Weights of a small GPT-style language model, trained from scratch on English Wikipedia.
Architecture: RMSNorm before each block, rotary positions, no biases in attention or MLP, untied embeddings.
MLP neurons of a small language model. Each row is named by its layer, matrix (gate and up: input weights) and neuron, and shows model dimensions 314-441. Each number is 128 + 24 x the weight over its row's rms, rounded and kept within 0 to 255. Numbers have three digits each. A neuron's up and down rows have the sign that makes its largest values positive.
A block is one neuron, or neurons of one layer that tend to fire together. After each block is what it responds to, as a language model described it from the Wikipedia text at the highest values.

L12.gate119:116159131128118126114121107123113094132163098140124119137103146151120130142124204124100133170127074156120128118149139119129122154115105099182132158120112109125165132137129157120118105138099150141128129092196104108096123177096153141138109103128138125127123072128156099128105136115139132100090107136105136130196153132133163155152103133129152108098170156097064113157109096117168100097129
L12.up119:113110103130124118108116120131117133161132148113125113152100131106143096148127140074136125106149149067126122124148151153175127116121127150114167149141151115158116112126094117118125142141112143113124168151160127137064105159132142156106162148153138103125187164118112132131120149144114161120089116091101108120110168098131101096146135167141092126097084181114103119107165196123086152125182
L12.gate335:108091136105112159101111173108125148141157171128126109085088142131115115153104162158121128122099122074098139142128129142151133156138138085124097119150127114118152116142155123131086132161129120134116130176141141095138114128138108117101114094065132096142138147128128100117147135128146144132143152134158088082141140120164167123129122125113215180097112154100188118156145119145160164117143
L12.up335:137124134120110156121089136117093131129149144144117115121112135174135127154089136121152144142083085116114078104109156083132147119153119125132128105133181110119146116153156153142091139138127140106122117134130133104161148127142119139073126119138183161154141120117164083120140139130157110115111117136148151083159124074131164140113087143100160144108129135099140103124168130081127133140145
Responds to: Head nouns, mostly plural, ending a noun phrase that acts as the sentence subject before a verb or comma, e.g. areas, texts, samples, works, households.

L3.gate95:128129128144124144162145120137164091201119128117113136122145138113084144119117141123097119136104149114123159147107138168112106121120134091116100113153111091115115112142154099090127210105077144133144135094128101090133144117166131129114154141131117095135148155188147136149142126123124081138150109143153107119130151156124147127133107136111129097106112150151133138088123120142137108114108
L3.up95:111167128107110126128145156132138134183119135166165157134144145138134170090135150128138107162101138103091148129078112163073105141139132126112117118111103153133136128101165116093096176124115144114123139124149087130115134141181145157111112141115119094137169135164181158146175143099157140125089120192139138150126181140104148120098112108127087106100079156125146137108154122154146147089118
L3.gate260:114118160118144166143133109155136109133084156110138144148086148155112142081117149148109136183167089086144139124092132097133103166122169158118151103107119134086119131105135114153159126119120147067132139135137153136149104103133132091146156124178151134130130094134139134111127114159133123089107132100111143172161129173165126150153133110094115132157125130125152152141144128158119168161097
L3.up260:121091156148144141162086159130104092123135131130146132123120163111148089106107133166173144158136128100142146118111107110113077142116174118116142126121143107138168161075182068093168147179148155123111163142105115117133113119106133117106102110127138156111132154159156089151152117144156137119149123127075099149114110117113103102143104135111096095128174110147148138122128122128119169111104
L3.gate335:129122142143144181130097127140136133103153154146124142137179099162151111124107125109116156134140148142117160119109080131103080171109134154117137134131166163153108097142112121136101106137139174115119129119100106065123151114102126145125097128128097100076157111126084133141110098125137172105077108118084184156080141111113149146128151144138105116142107123153072091116148073120136123159118
L3.up335:141080110139133126149124085167135148146123112149133171134160084134122136098101179166151145127143134148119148082148098157132123172118109157113131135094133139155105134129120138105137130110146098123120118097149119092140102125083096132163123139110131096131177077141117121170059110134142150142092156140121161155122120120149133155141104140156155117143095168142104078138128124089172136153142
L3.gate342:115131128168111126128161136151110121153075160110131160143145106150102130116151132145140132169138156084069067105178134114171152146102137124089123128125159158141125124080155129139135137122120087124115129102130121108159106133132137137128110125116119156157125141141159130131141121147142095150135160087095128172135138124090087144132180156113105098123123147117066122121174097163100129125134
L3.up342:106101102143116117106164153133118163147105159156142140132157117138109130123138112165127125159115104094121092111125151090173144111137153106089118126116145107104103148109136113127128131118103105148105116152111107137140113116112136145103126133117119153160166121133138134124117113170177124147156139114162124164107147145122109161157173197107098102096113123174131111108135078171122124168145
L3.gate513:100134154126136155167127119125109157120116093145124181110112118093129090090142125131109118114127151105106104129130116092134117131161118137088134108133131122092149123174152129137118111130151109175161125151131137123125130148125138177123122138060146116144119123085099097111082171107174109113099103121143117107110105158138087119117160159110134114191105187097114079115153092145167199151079
L3.up513:094137127109130144173120088116110127113147109148157181090134110117135141071142115152127109142124119087102128083101106120156076106120119152092139135079146125096130104145149125143124133139115125165164105149111131126160100183125157154148152119088126122134109111111114112145107080132150112118134119065070109102091124139116081141112144142134117118139105146130143085099143138123130175143110
L3.gate769:140109155108129136138146160157159112122107113134100148126201143126121168129118103152150099119104180116118111126128123078093081145159106141071126109138133143130166127134135114149101131148139160111093081112130103095129117138076161126132100123121122170106158123135129162125115104131125172130141127167139150139142157181133134151125163147144097137076131143147112156089131097125147108115131
L3.up769:147116118101092149110135156135181162130113169151073121135152135145158124161132143152135134135109136082127100097130112113141124132115143156103108095127157120090168122129083110120142095130124156088152117139161141098130154148119119167099124118099114144047153115079109147123119145120111138121143099164115150126171168136162104153114153142108140135137134118100106140125134132108141083127165
L3.gate1030:083093150100117130139153102151133097129116117126134146128127150116122122121162113135146115119144106130170117107122089120113099104147109122099142166140125131129158141125111140186126166116142140142146119092133150140152132140133122117151148175122133131120160151085115137143114159129131085146145164099144147135139117132154103148146100173133127090111104157110112107120118152130165176129153
L3.up1030:079155137109110154155117124160137117101105123158125114113130146121160092098154079168089111104170127082095109092143114133144130136134104145111107162100143196128119121086157135150139134132119142143152100111160119129159121185092152127126104138080110122136150081065147076128145152147177071151123115129127125136176139193117115101124090149084102091091083155127152096126136103155124169116160
L3.gate1033:141134097102133163133132122110168151126120105146119177124144077087112152154143117145104175159137152104098114103106104148107124153112154120131125152118118104110134130113179155107121163145060102135098109130153107100097155132080186141138137139136129131119127138119111106117109129120135139119139099124108109137154159141132103134111176126136126116167060119114164111113134141115162155115124
L3.up1033:120100113142138124087162176119115140128126119138096101138135130125140138119095121110113138143130152071145131128101081107129102129148166132135137135148152123158157136146125137127122114179110136115127181119164119110100167122116143117124133113119135159105124127089101132122149082144149115103099135170092121111161147127148102102131149104122045089133097130091138159145167120120162161092121
Responds to: Suffix tokens that finish a word split from its stem, mostly plural -s, also -ing, -ties, -ry, as in substance-s, damp-ing, uncertain-ties.

L3.gate26:153151126145129184136170172132153126143148153132149113057125148133092115097159154119141126136058105134147093139119111158114121175169160087134115120142118131115101161153158121107115122122155104140146124122117128096114123112146125102153149094114144184113096148136089134183127164124145126091073159112143152108097106102095150123132138127173109129105117127145087133139138111086171141127091
L3.up26:150114161112120141175103129119149145082136152114131086119120133147138147125140099161072121110142084136090156121117104156128118131152113148117127139098130170079155099135161167136158122116136114124139103120152145091111133145132107153146140142109098098133111074108077128104139108120128143083165147112148139067119111124133113167164117137122131062132128114137159144132121098126149128138076
L3.gate146:130133127147074137119083143144121163141098120134117124161162081142145133176100138158119125097128128171152127125147157114098106163148158118115140146123126159150129121167136114116140132121143143124125107148130143145126170131145090128085103153161073116136093112160104114115115117129163151147095133116117116099153195128094125143088123160145092161164136132128105130094147123121172096111157
L3.up146:109122100183108108120109105153128128173076148133137139128161114125161121159096140153101135124137135146122142089121158148098101152144124124149114144144107108114107112150162119130136106111131118132123116144113102117148150117134100108097151175150132132154141106159152132109120099136164161152097134140114168131127161144082185154115131160124099127124142145130113128119117104115122095151153
L3.gate277:149150135117145118127113099119146139123126133125103135120138156151115111128127144113121158110120088121142108131135134166079130168122115107107132143137109123186107121165138144149133117109137130080158105152128085118112131132112130126151087134106111120110124168091117096123122113089158114132134153133118132070124128114112063158143132158115094132140125111076142087143139127155124062142092
L3.up277:093130133103135110139120133121103129158134088093113175146149142112104178132132139116100117154104073121158090139118130119085143127128142135069128127131107132188094108109096153163142108108116133125136098071131086106153129152123095157154125111148121130095143110154133098142120156145150113137120141136108095127110122107126082129118130135104159109157104161125130139128135143153098095151111
L3.gate349:129090208108114121126155121148122157128115129098123173176161120109121141120115136119103156122113138149124123068106103133163079175167147111101133155129173143126167137113143110102159109115106127128106123164149156144133165134118099110132111116146104114113099153133153122093166116088125151108131127134093121114160191101129129153123159115121107083131152139166123107099093151143123105161121
L3.up349:113093174103136119148146142138125151127119138124087156154154116103109085120124193131090115110089126144131125081125091090132116173141121078130152143107134149124172086095158115116163089101144158158117170165138143135151157128127094103097130117122136108141099116145129160108146148138133134104128152129105108124154181120127123124136166151152115116125170107108098084099097168121108127138110
L3.gate722:138128125129135125078135174068136114143160118088180125149146142147126123123110168136151132146140155136157174142129096140162096142181151134155139149123117120153116127116105091097087168147103077140084157125116167130174149126133129094119147115155155141177162164138143115116103136154119123146148113073132108094090133135102111120112138186121111131102123139130104089110143128119119109124173
L3.up722:131113090156137117145153159148183107127118127113170127168122147144100107117082153165126150188106126127176181154147081092151137146167115136156161148103128129170149127138100100091114134130147102117158137096095170116165132119155136090112165121096123146129127124124111135093104107122123141124107159078110146131111155136110112142134137175109138124100126126074142063145137119157126121126163
L3.gate894:148090143134137128154172142112154117126133139140115143108112131097092152100085104145138131124084153087102169112130147141144150114104163197140113125126087127143172124135071112121124159134107148106089120117120104137141153132108161100150109161105105143142113156145120154128128070107124158093165156121119129125089161127076125129146138150096150110090153071159146121091161146130121123111113
L3.up894:164125082119105147116146149149162116172150163131107115127140152131094097151139103121164120119120158157064175145095137141105138140122135124084150149136132119128141145114131097163144126128134152099153103139128128135126145151131084104130153112133078121088111147101098126128099090113151164122160113142092146144111113113113147133118134204155136119165143110123189119099139172146080187134149
L3.gate1010:131109139146150112115146144165140165125108081110111141173094099122084111133114121106129171076159134113105083120135133144111158174134089116118124172139105145151119162137128123112117149136144170103113130137097073109153138140137154093128125141129106103122134116103143165113154118121108153086097078123104147111164134143120108142136115152094117082159154096140120099118172076129159153100144
L3.up1010:132130122144149116160138128176126139136128107109124159163133110117090096124080152118140155119144145130156123138135122113081112105148121121104121184157132152130115153119138088118112157123130146097127129129111118122155142135109129107138154140130101121145150097088147178117137141123123132110123093110124151119161114163084124124095073152110140101109156098123129109161120096143143158131110
L3.gate1175:153104148119092158173115064168118164130116100123150151137104111154098096140152146151153122106116138136091127100172097073146150145124111100106136147112125150144123123072127104094127180128102132106157142135119125141104123129167090136131140146111106134122171151122128100126118091097100091125117155112110108099126107127091094107167115144124143089108144133164148117100162090124162135164094
L3.up1175:131123134106134146131099127173115186119164120135136161116107104168106128083124124135122137140095134142151086086108140091102117169133140143159136121101112159117103125102122161088097152101127134126180141124125119118108156150134061144131111162105160112130143115148136110135100090111096104115148172116160143109145122168117113112120116090103107108141117124173152095109178109158171114142142
Responds to: Head nouns ending a noun phrase after adjectives, determiners or numbers, strongest for difficulty words (difficulties, challenges, hardships), also effects, aid, time, weeks, plural -s.

L3.gate46:096155123124109187145163156177140111181141112127124144165142149161183112142102117126122123154093111096116114175169166078123075166144100122128151129135151108120087122146089139140117136134105121129111178121121146128146168127125132112138178122136132127157149104109103163096109110124106140112138119123147135157099131157137103099124176130104120122117108089134133138105103113154111104134057
L3.up46:122157114161147152160129117155139084120127092177113112149109163156147108113164127134159104141115127122117084123148120106137067157158103160146171156156129123123130107136132162112124107144112099143104148120120143109099175128160119114108081095111161140103101174151128145124127090126145146114121104142141136121107124158161116124124121145115100136115126128151086154129157139157164108099159
L3.gate170:128117085127133149168172143106124078142145130107131152117154095124109112148067143150095117118152089115116092113119138144119096093123142064123109118093119123124144157108161142112097163109142116134079098103147116128152160112133146139110108105125097123121178107101117112167132145107123140173090143122107111126074148119133191144141117114111150119124125137143140113126146104113117118151135
L3.up170:149097119094129110123151124136114121135152111117098114114152142137069147123132118115125130100125092092098139141108093141136086124083128114122138151088135098136188127099096133125107155120110123107079131118136111132135134133119154120119133151134103164129125108108127112128085167110123096141119115119127113086087126134146180126153128098119126102078098138123186103117153123140112137113102
L3.gate238:106091140108115130124165159101126132159137143138117118127134098112190139137129121140147095155119151121149101133152140098147112100082100167135151119126116111157147164094119168122132141155140134155096198178136139167137145152089161128125100115198121134120123148129099132161110157159128111131140131125125129124141143107139113101161151151127088073122145163110128149112121124104157158125165
L3.up238:135073135129112118153187169148106116126168128107122155111146131137165121139130105116160103162157135142134127144138109096169142095104094106107124104154138121183125119115142142137119099143115155116113199179156113172141129148126136164118105131154093105138125154153083131167129115158126114090119142105123115102156169147149149094153126153173119105118122126118111125121127133155135163117111
L3.gate494:153143177121140127131111103126115096167111116133111098148144103169107117105123140143135100147111082141089150161130155106096150157130146160122154124146140125137108122131125119143186150141087138107132118140141142138126111144106119159164135117155118097153153116154130104130094140149135134121128134127126110165131155119153141098148125142142116104127148119136096110096114107113108135126159
L3.up494:110123088108119110142172143171124124098174133141111118083122141130097117125128118142153137166149121114148135107128134108126136127144097173178106142110161171122098120103135142132143170153146111147126120145156136080140091116151124078142148077113119158071145167115121093135142109150096123118182110156136143136118150127130130126145052092100137136119110149096121169122148136153145098109108
L3.gate500:113146132125141105128168114169116099126132108154160132107111113192146120084126164160138105156107105105104189110135112113156137083127103144096183163135134149129115144117116135143136109113184143147126131158106104140170155144109121130140134140138146098148133177092107083163134115121104093086111112159101150101143093139135101128118121108093128157152074117131113125121143145141127160161146
L3.up500:100139100103125138139155099179126125124137138134126168140080174159114139111177154140105141143088099171118166122134137127126148119107124122111125135112114172123104158162114117199107157181087148118122088172134123141149122135089122123109116104109114106135164119112171167124157134122085081135127113157124157116113127139130120131111128151108096098125140172127128151146141136117135107106104
L3.gate778:126143132114116110143125121180135096142070102127116168117135140168103083156153150150125124123153061125124105082123142135120165110138135158118164143104128152146117148148110135100120146122104102130130138084159126100153168148149155130101102115137115120131119109144163084116127072137129118135096175102097132144168146130128137101102149146129101150167141111093127134166124111091151118116189
L3.up778:121140128122116132136168181179106090124060136133115123108179116148107143117121163111148145127112102140140108140097147145089123149141132170128135131140167139110092143147104107126112124097131120170134140145137155109161147084156105130127105125111107089112143083119133126157159119098129131117131117100135182122155137093120148103114129112137170182131156090150134103115129149095101076129166
L3.gate781:135154140097148090142130134094134098092130112123086135086154100128140145155151091164168115159100132123161148148148162113097156112111135081125119107122130109106121061121116122119203156150146154131081127081153119151106133128122162163130127144120132142127105109134125119153097154155147142118190112113160110069143149107094117113132178145122082104162142123130138131123119110168092110140145
L3.up781:149142104136112095150125113085110114121099114162107154104117108163135139132159108121146098148125070114162139154105179116140165107132146112123134137142140084109149125131124114133171147130133147190076122115099122147118139144088164192147120128093153129124104162113122150195092142159130128106160123145143073083122132093125142127154122138119115113139133117105137118113099127173117124106113
L3.gate1009:151114139134106126120122138143134149131100159131149135132104126154124143167121141144163111128133110132102138125127120137116132164147127191147114158125147150115141140121113109137128119127101145086099115165088109128151132113130167132086160083124106106146154129125106151114105099120145083077093128115127131138184119131164138143088129118127138088123115133090144170110091156111115140144102
L3.up1009:115116105109143127099150140102104142114068090153145112120145142152143182140114087127131130125184129133141123135166158157157165130148149126164165182071082125133136139127117172140135103142132108137083128118143148157135113108120151089124105102133138083123153109138143095146118128122142125089175107125074138130156140158165136141123136115153140142130096098136119135123140089146138050132140
Responds to: The closing = of "= Article Title =" heading lines; more weakly, capitalized name-starting tokens after pipes or parentheses, e.g. J, St, US.

L2.gate337:165094133103123101166149120112123113111167146153103190134134136077091106130124148131112148126177119132127168095133100123163148135171162130105166145114147146132097156099147137151118159146160070126097121167118111108146090149070135128135115094143123121127180132178121125147132103128107159088137149124150162143105138156120147133114162130155112122114177133115157120154138070143148137100145
L2.up337:133169127131110079134119131118116124145178127081105131161097123110140114151117138109141150101124095153124140166128106164180150141171181144117101144073127142159136116146186151129116166118143100150107123150123088126107128145125163128120124143149162128140134137101108148097086125123162158143090122105150122136114134174105169119138149102158070105091156141130147162109139093101126154133103
L2.gate488:117094098097122131186168129123156090117141117103111120148178153180148133134113080139119144152160087152134114099108140143128147172150150102111076136120139111150169123103132126086131157146131149116107103120096107147131162109116124094108123116134127130141172118199110133159081130165115150116127123114117128105126191093131163125160121145120149124128138154162105124131114076157121119093138
L2.up488:087097102141100118132117129109121094141148141099101082120152156181128160147125099121134122133156083158124122073073129122152107162128144146135163084116167096137125147143128104116110161140106164103093124097102133157091112163142114100132119115136093157131158138181091128130111125142104136113110103127125098078122178123139141142149106150134125109111138141141109129133096136142132129102106
L2.gate529:113086103135144143095091143150166165147147077134097139129160123107112149135125105065144120145158131127108162154159156092089147116152086162143123100125106115143149119103118089124109137130174114125153130129125083091132107166115167165107135156155123150139143136138115074149099118122180150124126147160123149129122165111098132100131143109092149105118087149124094109070158117148169150137176
L2.up529:107093120121092143092126126108136143146116146160082160080152157100145190102095134118200123110118143160136156126128130135097137128116080159114096091146104103132091123137126123145133103121116132135090117149124123133100156139138128154155109109091083154107136128151175130120076104169128134135108130106136168134085137129132143117089147158111097102174125148145128110132163132139154105086135
L2.gate583:149148126086124151143115126180188089171106130126116148132127078148131141149135113114177119107090122137110151148089094094123090123155127134122127091091130124175092117135136141102110114106144148121129129125178126114104136133108163130118133146125097129111112130199092105160108153128166131139139132124163136130119142110122086093141166090137127101132086136126119144133136099134127080153116
L2.up583:165140114115115125118117115126172090138125135082137126140118114175133126138150144110181112122104137145119132162071110088102128133153123154109136089125115122121150128141126108112109156129177165111141124116144148116129169147107147130083167127139109148086133141188111104179139134104122135126134148143169123136129133119125080151100130082142125109170110122163161136130154132109168093155131
Responds to: A standalone -s token that pluralizes a split noun stem, e.g. opinion|s, observation|s, concentration|s; also plural nouns like bones and items, and death after his or her.

L12.gate954:111144115139094134091167112145136117135104123124114095103095140170162120139101101148140116130129138109124124101123147090130142131124131170128159180107174154136146121089140108090112135131091096113142131085145102105185113140106135108122146153135128149131135129179123156140107153140166135127130097131164142108140120157127126103144082166124127100113105123085126105188170076139154101120140
L12.up954:077140105187121144123139162175115126187084155099113154097125145118110131118160110103145127156108119121111120114165139118138142119127131150107162132131132139161132138114136126111103140142108139165157147104147124095154153167129149132080088143117123133101131116140089139126108141149134143126108147086134134111093163125133103163154150132143126117120123115085099112139149116156143158159169
L12.gate989:177126132152094125135128097132126111124122140105109091137113143151108068151134140133140123154127140107102131138153134122141152083112144128100116110095170119126146110139165113144166157105145102087145158165109102109175137141110094095157104132133136145187150188157128159169138146148168139085146159137172144139174131110153133158167130152143108141096124153132089121119146096128131148118126
L12.up989:162129109157078147153131124101136113144143121132133147163175105154130106129156139143108138166118117126174148103139109121147185132142120176144131158133171108126130153104146156120090143129149123136126117081113090117130101126076137148109122125144178165182118160152141138168130136162112112119128156112074130114134121158135147110106160133113047116149142140127145147079174141122138114156142
Responds to: Head nouns, usually plural, ending a noun phrase after a modifying noun or adjective, such as ripple marks, sports books, ivory samples.

L2.gate416:152161149100132140157115141130122197153125116148127148167087108103071121159110119137159153137136144119129129129133134092108123152111100115107116064098083087126140116124116151115141142156185158168119154113153131122102111134096129146133115116117160125128092085104138149111150111119150115161152136122101132167164119087112118126165133183132109146132119106108143126138107143134137148130147
L2.up416:134115122081117126144129116159180165107161146137106140128138147145102138146084074162147117154137136128120169126130141123156120168095106148110115108156108096140143123092121164111113173130155143095108101145141124138148115106104130150105153146139117121111140085138130073092115142158123126168095098138108088161158089121100129117100132134111128125139134117126118113160126126117119153072153
L2.gate526:108122138119092101127130186092155145107115115135120158135108126139178117107111159123112153127121180141105130119141110143123121078093185098082111161128123107148129153099152116093097110106155092123111145119133167092119164153085106144146078132099103144135086154107111143152098150084140143136161117132145161107112194135117120098119138129133060149120118115114135162102150136162130135122095
L2.up526:117179114126090064128139122116121119121100107131131146120101109120143127096113110140110160121110139160106128097150098134124111097127146130114096142165151122152153135115193118061098140133117142124111130132161156081113168160125089159101103116113131114091074156144127086153103112084156151138161114117149135118124154154111128135101146109134110127142093124165135160086164124164127128134091
L2.gate802:189080137127129128130112138110153171129103136119117114096118128090154161132158180152196105095117099170118141131162131085149148123084122146085122126112135150115115132125123129131125156121144126147079142165143139173127156145134122174146187123201093086112105126130091096177134138121165138165124088119161130140158164112122131137147164118118108104156139125154127101115112149125141163123158
L2.up802:157128109152097123160162142095150155114128102124115108077125142133127167133142117146176078110124160167129130151164140102137151129077103140076133120169114145149114135153126155108142146135124149162074146122150150158126142138138140186129161115171112090113127116135066107134137121124119154159123120113135140143186164125136126092136114137147133102135129135142102118107107136142148159104151
L2.gate908:130109098159133114121110144146151149109108142104105098095147116106109103113082159130163099129160122153123131124090127103147116098126146164116100153124145140135122111146136136164122115111155133139144095154147151095124181123126149142176155134095126111118127122101082141172106148119135177138130137114129156098126134128118126116117146139093071097119108128122119123152069131133132150124174
L2.up908:136110126127105154109139138106146137119096153127101110112182121099073095114124111176143113134165134154149123126098143135127127098152131145114117131120113160111084112127137110117145116147120132132147126154114139118107152139145138149152156106104121125122152125122083123166136129121106167150130110141137156119132107090142153130105158112110086119119109150133118156153124132137154139147131
Responds to: Closing " =" after Wikipedia article titles like "= Brenda Burns =", and closing parentheses or cell ends in table rows, e.g. "(age 27)".